config = dict(
    num_hidden_layers=16,
    hidden_size=256,
    num_attention_heads=4,
    num_key_value_heads=4,
    head_dim=64,
    intermediate_size=1024,
    vocab_size=6498,
    hidden_act='tanh_gelu',
    norm='layernorm',
    norm_place='pre',
    norm_eps=1e-05,
    positions='learned',
    qk_norm=False,
    attn_scale=0.125,
    bias='all',
    tie_word_embeddings=True,
    parallel_block=False,
    extras=['capped logits'],
    init='trunc',
    init_std_qkv=0.0176,
    init_std_o=0.0176,
    init_std_up=0.0176,
    init_std_down=0.0,
    optimizer='muon_variant',
    learning_rate=0.00296,
    lr_mult_o=1.5,
    lr_mult_down=2.0,
    beta1=0.93,
    lr_head=0.0114,
    max_grad_norm=1.0,
    warmup_steps=200,
    schedule='wsd',
    decay_fraction=0.76,
    decay_shape='cos',
    final_lr_fraction=0.02,
    batch_tokens=131072,
    max_seq_len=2048,
    doc_mask=True,
    train_tokens=792200000,
    max_steps=6045,
    dataset='wikipedia_en',
)
MLP neurons of a small language model. Each row is named by its layer, matrix (up: input weights) and neuron, and shows model dimensions 128-255. Each number is 128 + 32 x the weight over its row's rms, rounded and kept within 0 to 255. Numbers have three digits each.
A block is one neuron, or neurons of one layer that tend to fire together. After each block is what it responds to, as a language model described it from the Wikipedia text at the highest values.

L7.up236:140121086138153116125160145108101101165175088120100148113109127151123183115102112101132174109134133040152122105155139143166086109106111110155109148169134190192134126151147159153146119160109136138148139166127126103169100157106176094159158062104129206115157128177133146090108096150075139144073099124134139095093123108119112135049144126123158141116098135181126137146107098110147147089139
L7.up418:110106058118154135148088154082110112191152097099116174150115096156134124161095122132077163124141118109109198174133147166164139125124183147183121111160133145159180118074097109179091103139147138136088107113109130140107108129097163089166087113062114149128133162163147114163088162105135174119124179155106099142147129096144130134062092143154093182103121098096166123158069148109102159126094
L7.up961:150154073136192128144118115124138072151162110152120130138071106166160122104111165144130159138127095057134088089182122113171107141095108106182104154078098169171104149165154100118160176162131145105132164126126123108171096150076156110181110102091095178146129139109114087144105092155156117110090174170108062140110101129104138165106084063083116126097115087130111140149104165091129152115124
L7.up999:091143133126090084156140173137099154167185086097083129058108096170116134117128151137103100166098088084080122105203121095120170143121133097156071086116151224124125162144105131121093133102128233172125200141150179119120152148102152032108161135162134138132109175165161169108081084119130070118103154112105126126219103142138130114071137142080174113142111172157153108103111095135095084094138
Start of predicate verb

L11.up275:150151124172109125105152154088168132098096143202093149120124130115095192159152165090147111163202180119145119119157163092188114180146102110097075087176139069092121111137106118106077116143137163116108097155084148190086130166162100121175134104103131126086092098114149099160113148096111132185106123085154103108154152110136106102106099083113104148128113192136078072136088139147157147070107
L11.up594:085123115102105135142099157122086136150171074129157145145158064059130084126054132145122121180139153171189071180131105177123131116111103159149168099123133158172142164124115174160105176110139120140136111142104125103151131069042135135168135166169103205075157169156137142080117118165139133147100088100133110101094109164135094113084160087139120097157084159113185071093140154133074098092152
L11.up630:144118091109060114115136180139136129109114107059126142126152096159131070154094115155096059148090179143177082194092146146146134129181142148112140137112151154125126149174124165131085127156152159120170099116137200154138119149099133169145133173159078131086177168150096110144152130164178147113111145140114104102140129144107202070089102116127088062172058186152147117130133149152082114131184
L11.up743:157107091118139090210183144101089102141096144107113166135118110140065139109100173091139087172158130128128062163147131101139136088138127156132106158127166119135095132143119166194112153137145151129175108159112154144123099144074082116139138134134124171116103065157102092098110133085135166178117093095098134154118125161125101113141125176120133110126088119110190163100088150155102105165152
L11.up854:170058151109185104137130152116116079124106146124118112104103107079102132105065140120131102186174137128136134133111161134056156181076167136187095149138075121088088093146123130117104185166146111133125112119139092107139102112163145110140122128090171152088138135134128188079140183147162123129084083075156134094125154117127219192160110105114155122111094116092134103156106129105096087172134
L11.up898:149131104088111133172160121178154160132129099130111159149112104170022171161085117157106119101146162172058138113103103106133089088126169062169106158163118120117069131093105124219103121132122101157169140152206165165098070100107081122141135133147047209133089160113145120130100113088134134125158067131126123150117118140088142112161093132142136123110090178151137142084191168128100096118136
L11.up921:135127176131123126111104139146129116096103139123103098144134099141048093175088123086203159117171179172147110176120121096121071133115086137134171131153079128138078062126109129150132161119130167141146105118149124117132073065120088080121142135130173112140098099070176150051130125106168103164106093135129113081089100091057179121192143141097129153066099140097167140074134122163136142093119
L11.up950:140147153147145133120128168106110115087150102135132038188105088055153157136121172169113187118103153092135102139131209200085120134182122106121114138104128113181119107145098201115130109170156181108134129133139102060099131116146100153167124161169130155123122119166134139125115095149104120107150124150156125113120147061112198113126123111127109090140136096101162132128064079084129064113121
Capital-letter word starts

L8.up472:143107166097145122131130074153091112142083121101110114141084106107155114058197107115131131113092099133160090140131106130185180137087126095142098118140141158061101142126130140160164090076122085181125148142053155140140153138144197117184152139105110125146151084153103127117108057150112163110177148121154084096089112126149155131072127133171114078194134055169131153159165176126088193150115
L8.up512:140143121149136168138145119113112159162150107142096157120104123101154071146136137093129157058152157158093111172101108159107112146133105106170125112121149123118122137126125135184125129104128088162157180129062071066086153137139134129217158128105198074131169133144186126106114158204131138167104102107138113146043121105093156182100146145082182139163121090132112174093167129160157088140089
Degree words before evaluations

L8.up1:189158101163137099160115150104103112170147113119146160105144117133189150164088134142109190116155082063186102102186136153144101121099107146159122100142106147117172135150144144132120094159161136115121168125139120131187119139063137071123083075108077148143132105129140089137113139090141127164112130144104102130049087124169147171123116123122149163118077133160087101139081176141092067128097
L8.up1021:156181136161134117099089142096073140135112092144083131133098092176106086125117125069157180114142115125132073141152132130154140079144159117132137055120145201186145122063105177127088098162126102124095169103164145116183117077124142126143176104122160152147148099125130064138133072160114144144115173146155087142129122007110136182148127154141127110138146092140135152047134124131112136148159
Split verb beginnings

L8.up679:147105139123110072066131119088155120107175101152159120146194066130116132151163154124113133136154139111156140104124132138176128076124174077171135124112094124105187154147113160153133135106165116177084117122210083171165136145105130135110152131166129109106109139146093130153035135144171166091150109131172114146171104177135122139139117084135142150125103132139152182153078149124101138121166
L8.up681:133117099123122147133078156136179116105094146139159160159113139148073144158123098146132112125104148149148123111132141152194142119135170075101127098133084126088060145158140134193134161119134164150045127136201145180124167123158108128114119161087121060148104134143118134119139134113162133103130138090097117090108129146139128148122132092152150109115143160129115131199141112194105079127194
Clause-boundary comma after statement

L8.up104:149179136092118065148140085140131121106121101127111180140095120155107130112140116088083055123150199105184100126117147110124111147136122147196222050198157094169096144130108110122096078084094136110119160152109135100139156170120068152134172158184140134156184090097107133157143148190103107116121161137153156157070084145152025096120108182153105121097099155080096071111097107145143150099157
L8.up165:079118144190187114132178161099184101124113153050148109190161128090112140088166062118100093127139083124142133134139110108144083186130140096187120131159158114154171076150127154122092121073121112116120116099191201118117200138111149115141146064092104137136146118141172146135098186109120131179114105092098176104110118117157119085090111144127084084069054132113145157119142162086106092133136
Acronym middle letters

L11.up108:133164178189140124070162113202092117144139188143122119122109207105069132093135084130137140136150106170104162088159123155146177104109156120172088087179083167096129160161128127126127123123116136165120105135109097154137120167077172135150069128123152157122128120140160141119113106150142191118150089093114170146129140097031142143089164188110118164142094141180149068110140091123124129060140
L11.up129:090096101163120091057159113178111102164147137113143138115087112141130139112198080126109159145197116117225090132152163152177146076119105163148110180172149137154127095162176161134097161242083119088153133159146132166197117085081130130072125114147103144143089097092134133155131139159112163108112142106069088133095113126092149141112170106118136154130083183100084090087070189123114149094094
L11.up158:135121131145108145153142064188105113106094124099162128174101141079121123099145128140204166134157087130155134109086136109130159153142090155151123084197165114154072091105149135116110154094166105142110150165085136136139160108187180095106152159138125115123150083160134156152131126099131176154150125110133137106070122134176106148084138111120081145081135185145127087158072136140128119066097
L11.up202:107099163110103082117162078081117183111118125150152146185110138125109174127197134125107125058158114129132157143117151132142125148130098142150125064132160146140094154104096085120145103090141084133169145095061161156110124143147158127087152163131190175186126110151141154100171135138136134134154137115122151095111151097160172143141082070112069132168115167073143122126090124115153168066115
L11.up583:193121094137168174157072166133141084061111061135151137112141190137161168130169111137154116171131119109152165106105146138126119155116149166145110105125182107151103082141147146146129097120152123133108202057104171120148108127137203119183112111201105119155134110129098076146121124131134121166102151142164154101148127147150114170116077079120068079129150128143126099107132141123102134100102
L11.up600:145145155120080069193155110109084131139111133168139146125123125164123114099104136118102134120146152153165172151097109097103131113128132140116128112100162096170088096061083117184084161191109126089164166137102132162147116113134146142092178204104121176184083105153150128112221101100148112123171066106106109120080148121130145097131156145146136144140125134121095110160096146138177112104083
L11.up620:148119132123143197205115133201139140144128140139146135125164180175117110118163090176091141116153100092123107113117126109190159123114081074141133119130137094116164134114165128127150094080106124135135181142129130117174137120194186066135074139165130115129143147128154128180166122158156120150142152150153112095134121193149102109117103202114111142118109182079155100134154119179124130087108
L11.up964:144121150179163102143117111129125142116114201157145117133121141124134111172147156150125120122148079117125122124113110074120111102109130120149172094181157072098148165122126193135127147111121152126070162184099115139138132114167154094085085104151133145136169127158156129077109108146131089134112154196123153122128128154125093098165155168110120139072140114205192096143130081166206130113111
Name-completing word pieces

L7.up21:166102155137122048121103123222114088139122132115104112141068120121105116125172076145176092128142117144175172153122145121070147108122107159119105114139123084119112190076126163139150123090162087115150171097101178167098152172103072160084163162109145102153184087172145130134079144150101114130070109105124127163136073192127083125131112113096148140081146130151138127095177095114166118111100
L7.up141:158170103112142107182142158162107148134108131061111127142139113151060119049182110084172143179099156073139162144135157144164113098148095127066153135189129123136142132080143120131122192139152154141114078097117113104129116103124142135129086118141088105168124114105150119147102114102127124168079158100091153169080138127115129141151105148117081080162100078149102164109047168050122144183105
L7.up369:167142142133113045125146165085106067109122106148152114124166169079140052111127124143116064094102148101140083172089138149096076105108153106111105144167131135104148185140115132089134124077115151100076147091147149085134113161143107110091099125135124121199174138060143153120087214102124166153085130116109116137071132118134097102136119163109106140130063145087144049148149122129114138122072
L7.up629:121117126127090057126138141130083139142145142126133143115160189091092150150119078058149188092087156121127124150162179118110142115154100136143127106140131149118139200089132120136164134137169148104106152171095100178162173125156111091110087142099054124131162101071128125135151117119136117156126114115134131160115159219109063075183155141152132140079092086062118131126065114121161179123153
Mid-word name fragments

L11.up1:129086139153121112137125106138127149163106117183166146064115152107163090172107146093185095110152084109165185126124126115121144068162140137170078110174177089165063172075144099131122185124138159121131166135149134148072135075125130178108123103167101104156116182152164085112079131115150116149135151144121106083115082153119169176156115084097111109135158160107140119102134087117110136111091
L11.up20:168172114150167138144098132183163073153126121158117156087144050184077078101147147111109150110091136109121110120073118158170131141144086062103137140098092088119168170171121146141173135093176156118066135121122138067108120082156092111134120112142196149089111075133140102167129126093178121133155164155159119139102160082114146164133141120138158150082161131136079154170104176099133152075144
L11.up256:206131199083151161129093137097129176127069152142138125083125115089098086159103160120127100136065139128089111189161192111134125132101085087111184087121158139100169111141108120156147117103097149078125104110148105122152156118147157161136088132108198126091112146143209178079085126141122091174155115174057097086169113115124132144096127174130175117100193103074056158132107103098130093083070
L11.up445:112095109131105138148115140120065142181126122120108143116152122125104109162126134099137146131205147121113133168123176105124121135066121141112145130056089171149089159129181103176173109089148147186145151172138096141171149161129191110128092157175088156135120090133130196129143171177082110136069066149158138152071086095143091109122117112143136137159154181112144095103174126129100127150082
L11.up531:144132114151185060126101095129103095181155163100164127112097121132115135133189191056076134080093103119119133133108091151169126140151156135174124144152111151167138146197109108117143124135092187130104094152133134096120122135121118159100166166160146122127126127047138102008156169069124174160115111188145160146163162150126162165112116157105078181127081104133098153133092101108084137172177
L11.up744:184146127113159083129078179115093178158125178104063115189185115121152136076141151134137127163144139082123139085116125115118055109122140120175106128120089156123121115134135121176161166104147158085095182108194135136163156066132145141104157092125133086076164144186139078122081162106121088085178164202080137147146091168094109160139117156135142162120130089185134147155172102068068110151074
L11.up989:179115160105180135148109131155148143178164123151146124070125080145163125132147184113099079123159138114076124113119118104161089164133109095122064102106133134147147140142175129134147178111134176166149156109113152102225116098071082145170144110168144120128140136148180156113099127116141093171103105174056153168118129113130140130133062169100096169141108073151079142130176126063141116102118
L11.up1001:183114161088120151156189174140135137078106122116142217087140152066135172118140127133118151124129120159123113140146202070139065126153099128135139134064026133092127179138133132089176140139116172149133129126133104128162178171096122116157163132152179101135115166136164135128147136097118110158181099129132156062134092108064141199102144195141090182137128130130074131106094133094092128077111
Predicate slot and table separators

L7.up381:125136108129133102135078106138088145146125106116083109143130142121103136157156140147135138235143127091107138183174124124198097137155150178150116164100136125117190055127179112118217093116126176160117129135166116138101097130090118109108153111138108107112090075113123169136086150157130142151114124109139074080150179113134087134118084152122143200182178113094100127120102138135094126077109
L7.up839:139091134103187121147103100121091121084138118084119166135120152114156133081117135119151154185109159106124091142148127090170137145102132135122097078133073070118155164093085156138135125146077156089162083053117083132154159140089189135142136117054188085076142113178117157124130128156098108052110186088121125166141092181104116116153127138148084109098178156103160087153149141087125062093141
L7.up892:133121114062182107152106111098154133143096135131113132108071129086147108063142115110167112159107107117218146154199162167146133121127108123143118101128131125075198085119143113114054116089082121170062076105202117104148119157106111132123133109060116136151136164133102184101158154133145111155112105103122140142111117120125134119112116165104144101135102145159125121105190048076090094178128
L7.up927:097129146088156076080154179090091142060078127088069148135161133121145119069190114094153148131132159101141067132155112116118109137131190101113109115090138115122075148122081118097145146144100129144139078088148100100055167171117181134140154076104121106074166106147081159099103167184116110087115076090120116157131127117127155130087092122136130094138153198097121110154093093112149122113172
Measurement units after numbers

L7.up125:100104093093159147084113140156124155089095150137091141141140149094113112165112165117141142109134109151132135099144143110096090116159090153222119091172138150104100121130118086120170134124209153057040154091122167184149123157135101153134165198134135158141123131140152149105141166094211165146114135137141149153125093121116147091137102048133138124131129144134127064172125124147073051116143
L7.up405:145102137156172131146111176108080125111128172106114169171089104102141104145175130180131162170142099073138135095123081140103153162152135094124142114159148102100133105102063118129173132123105094087137133096108014077073161122099128166144144176142088105144134148090113078134092110125083123179144148144125153162156083146067138117116093149114121128143101131182152119162140190159207110159140
L7.up636:141089121137157091073084096123131174072136127129150095138117100126110193129153163165089096158179157094134131134097124161147180153127136083141119141120083098164079081163176096058151086135172151150164112103068239095087112121090120114104114083115104185111101145103104106129110099121131163128146097127157129129146086149097154142124205078140109101151125168164185125173096113183114118106133
L7.up845:152069131133117120136163130098145157189077137083115120140060103072130107160159081175182116103184191095106098160171117159118137141136113125129187147071146062103081092196130084082123157114119127156087093144168171144115155046087156148135093138131156138156103118124105123121111139081050152148123152098153133076155155145100162170094092052151102160149088147111098117139136161067107144179194
Word-initial H fragment

L11.up25:116124121186105053107167066118102157116124125094103117126077080169109142129185113096092072057125147190167126119133178184129125148144087193164169132183125140157099128163137132108172122117107126077169098116082090106112140155131095186069157089126130134123106128090130151133132163172079115132133136077191163116116101076112070103109136157147102158091104170110085091105090177214120179080127
L11.up114:142109066109145149132140142143063141056081113100154155128072087141141201151111112076135122148141077184166132140093141079101134149113122189099132115170201127114094138086145131080117108130144112083147120176096183092153148126147153138095149103103077124136118103131131075139177172097166125083123126154122159140129159128139104100099140100131151131109102113129150099123140152117128222072146
L11.up121:117130117214116051127144062204099107069097116097106172143111126141094121129100111081098108067166128151172072106128116146138151134130143183161118127211090154147105146129105138125162114153123137119104119158130105098174150105109142163121184076109146179114115113128178188119110084157109145118131080125143165112077160086102114077035133158185167121133101154168126073103108105154075158040207
L11.up596:096134116109090085134193117133106137083122112140160130124121089148114158175138110121138131129168182100174136114142146083147089102111081148094120164166211136112113134082123157052137156181133135092098147143165079119158170123138125131075134143117106182100111097168105154143129125100192139139068090144150145179074132120155137155184135174116065158117067106137213159148128108186153152082135
L11.up862:104142126175148051132167075096099085059129058127105153147153117118095083122134112108139105115162117134157120133157149161088151116132088157172133126183145136151151215163128125160121117141153170106127067170136099094146189126063128174090189167130170099085127110122095184156149107166163132079116119095162177114088156115140104164096126124114104158132080191142171047097116150177120124041125
L11.up868:148131124139068060097158111105122143127146113123148109159133065137122090087122110102064111138111163187095148162112152104087112121082171153139131151135126103146151078126125108122170128107064137141211162108130150149150194110144151133148147143163104183084043135108161116159113134118175098172157133068185132070121130120129078115107106176115097097065129147118090114120126111173160175096121
L11.up919:157182153152086107126133075127119116109099123156125189131103123160093088145180098131113156145171148112203103173104138118098209078072081121145114112161151118147134180134157100131137075170160133087145128064081188082119178086135162144133131091104046163139063164142136131219141139173163118108114105066149103127135130117087168101110122113095094114088123192116078074097104099166120072090065
L11.up946:128137061148118113088122128182081120153139126136090156121095151156099120162120172134149111176132138143133119078186116149138175127159116186162087159145159145130126172131132141143080127141115126105134122128090120141162162152146092152140090079129136095093141121156112165148116131184123104131129147160088164130129145116120175132152177159193110121140085160083137124085109037131090106044180
Name-completing final pieces

L8.up223:138103155090181127139134135167138086130111096106143124168103132124110159051119140148126124140120178083154115143156113134112084164070167090153124131113162105153150110125151139155051169166103118114107147164183105088127148087096094146111086079115124147105105123165133149098140191156200224157135185091074201110104101142122152132130104148127090136116164119142156106122149118116113078117130
L8.up665:118172156062189106147114087111160198116116125114092137071144132141114166130112078147137106185137126141142122118144106157081116177132152133148071154104089127100117153156102060166113097134112134117174089147165127123154135074061111153146088095073117187109156166163147161091123127137129105105100132076096172111114189112188088149082081140123121145101121183110137144165113079181048087124162
Mid-number digit pieces

L7.up259:106117162148157120104155147209159138089124119118087084102103099107205087093162178114159137110130131168093126131145153117157127146151157089129086126127179172107121147167134125071135090138139184192152068107088144087102107145116143091110148134154153140164156135088123086088120168138123124173198114149105132121131141105155191126177113168113109019109151091174133110155148161122074102127130
L7.up304:138168166150117124143097085137115122185120165183082131109112126091104164153131100103157156071146162136155096196115133128204109094188073145131128119156121093119135161120111129094144106055121087176184137067161103077127127139164134116131123148148113101127117133080128086128105172164173164161133110089134126128143225074120157115115154173106134099162081153108141163103119117113096116134147
L7.up318:091151119110165113170095195164128143125140062117135155177109176120151090155106189118129116137165177140144170131162143091192139104146162154105099073141144150119101123104122142067129127166164177093176127075062151088119114108111097150137128102099095110183042103095137114135147109125149116144090136133110113125140121113129180192153172090107094164115084136127148118105073159135050098092137
L7.up453:058131160148152158145114116170158132065189096178129160083113132118172165099086090143139126065131111114164142160093125129199124153088154159141134093126115141084172135119117131111083132162139190116172124095157044112139137130054153110076118135135128156128149138112117127097126117126116159089144151113123182102179137134146181175104082142139176084112134128100198064144074135160051149131120
Word-initial prefix pieces

L7.up555:145108136130175097151067121087154078163182108121188098095158117146191142153135146117138124031132136107141110127158103168097109135045096119089135134112114113086117147138184119161132079115151127132141148152094196085141138122172154128111166072111162120129129120149145140146110080117112140122091138110085142135105116188123094143133183186103101152132109185122143142153099070119079141153182
L7.up564:125179133086154118129163092094155144143170109132082161192112100146136184118119144125152141072160119144095081143155160127111108099122088173143163124127137189067108195107094131089173181133114157100141187110124140112137077158105135064148145127082086143135125177091178122151114145166071135133072178151103057128125065096092101187107153151171125115160106132105113154127086135124099185041173
L7.up778:140172135149220122074122157127120092123113099123134169074114158188175177133135138146100094124116128079060141092127066201136091123136132073130161134084144139106138182150143121091112126076108151132168187070069108097137123163126163160126112156135137127105131054120091114146137129155118067146122137130134164131122105162095068146108144118131096196193099111133106100178131172118185179094135
L7.up983:156160143123177158141163163126108118205182116106112116132131099176130154161099135132119141090146121063137115153174149110177158151076107132142133130060149169054179148093090176118133174096144119183162134122197143142156087153179145129163076133114148104131106147099116067140141112169084112162136247151082088104127162109083133156112117181081134117186080127181177154147114147123121141134098
Adverb or verb after auxiliary

L11.up61:125147193115163075186111130123120133107129125119096157163114138096160221153096073165120143152063152171159090058207099122113143197058133097187137134155190134200113161114099149103131152139150077132125119127098127080105143157110115111137139135120143107129134165103102154149128089124121111115193167134146164132216098128070136148095148109078091073122120182157153146097175101103113132111134
L11.up302:125125136143146163131135178127110105134120119071139103117123159141084152144154108154142099144085112127090157144190123161130153127078184103073100158095118103153154086080150110092153185116129050123098166126170110197158015162106142126160093136158140124141145152091099093082150128162094108123195087085151150099182139113066135152141097127075057131177097123089174133162180152137098082111106
L11.up573:149162122081112113120141117076134182089183109071047156118186111163151108163151146091131110128138164141123182122104168156197128101103120125127103188103122136118114176104147191057096150120144099078149103090157127167117145176093163171126082197099143124102181127142169148135125107138200130110117117082146085131101177157112134130170112174106156168145097191066111086130127129075113112109130
L11.up752:164115175089115191106094210130123127139092168159111147168116167158110143123104087110130112085107160116162122133172196209141147085148124129099077053107116120111091080096173128188117105092164128138123159145136086099104128177120120115151153195152157086152108114091168152173115082158144126149074193115105100138174061119086101146044169110114132099090151158157100134132149155159159142144069
L11.up772:141128117124143154095124151142074128103141121094095130095131102190205091146142155129119158116153102109214123110160127173161096121077115144172091120120162150127152150108105131157115120184147139151169123136178167146188136095128174098108151092132158116108128155110125086114146156165117051111117159140105115196093123141107101168108123148082116136115029158145072093170097171096126162135145
L11.up774:103141136133120152173111109078128140149153095092185117096110045107129134132105143159108107146120132135097127079158161133101126187111197134088111157105085127101090157096111143131131129182141082134087172182090125057050159096153086130105159184143192185148151138102130163153121068143152145205151142109133096113132139079049169132143121090102123126129113141146129175142111163142135166121107
L11.up777:131085127172120116114112137187115098199149114121146111144070121147125145156121060111121115153160113075157083134140142122146101099098123113159113151134087137160147153155189135141160119162083128205146129145135117134117096117070170125082083080104122139120151144161136127109075056151177166148162165131115171100165137076089123110093178111116118088137105169138097107143126124140131125065139
L11.up903:121125153157124104126160163142123100112123080096175031123167080109093117171137069097178114116136105088195079102171179183134138104145128122118119066117141201078143156095165124123088116190126141137145093137148106106136133154136097135167129118160136154117108169103131169090090084117105141138100148100168105149109130099105179078126095124115092120115191164117132120143178132107120136114048
Verb start after subject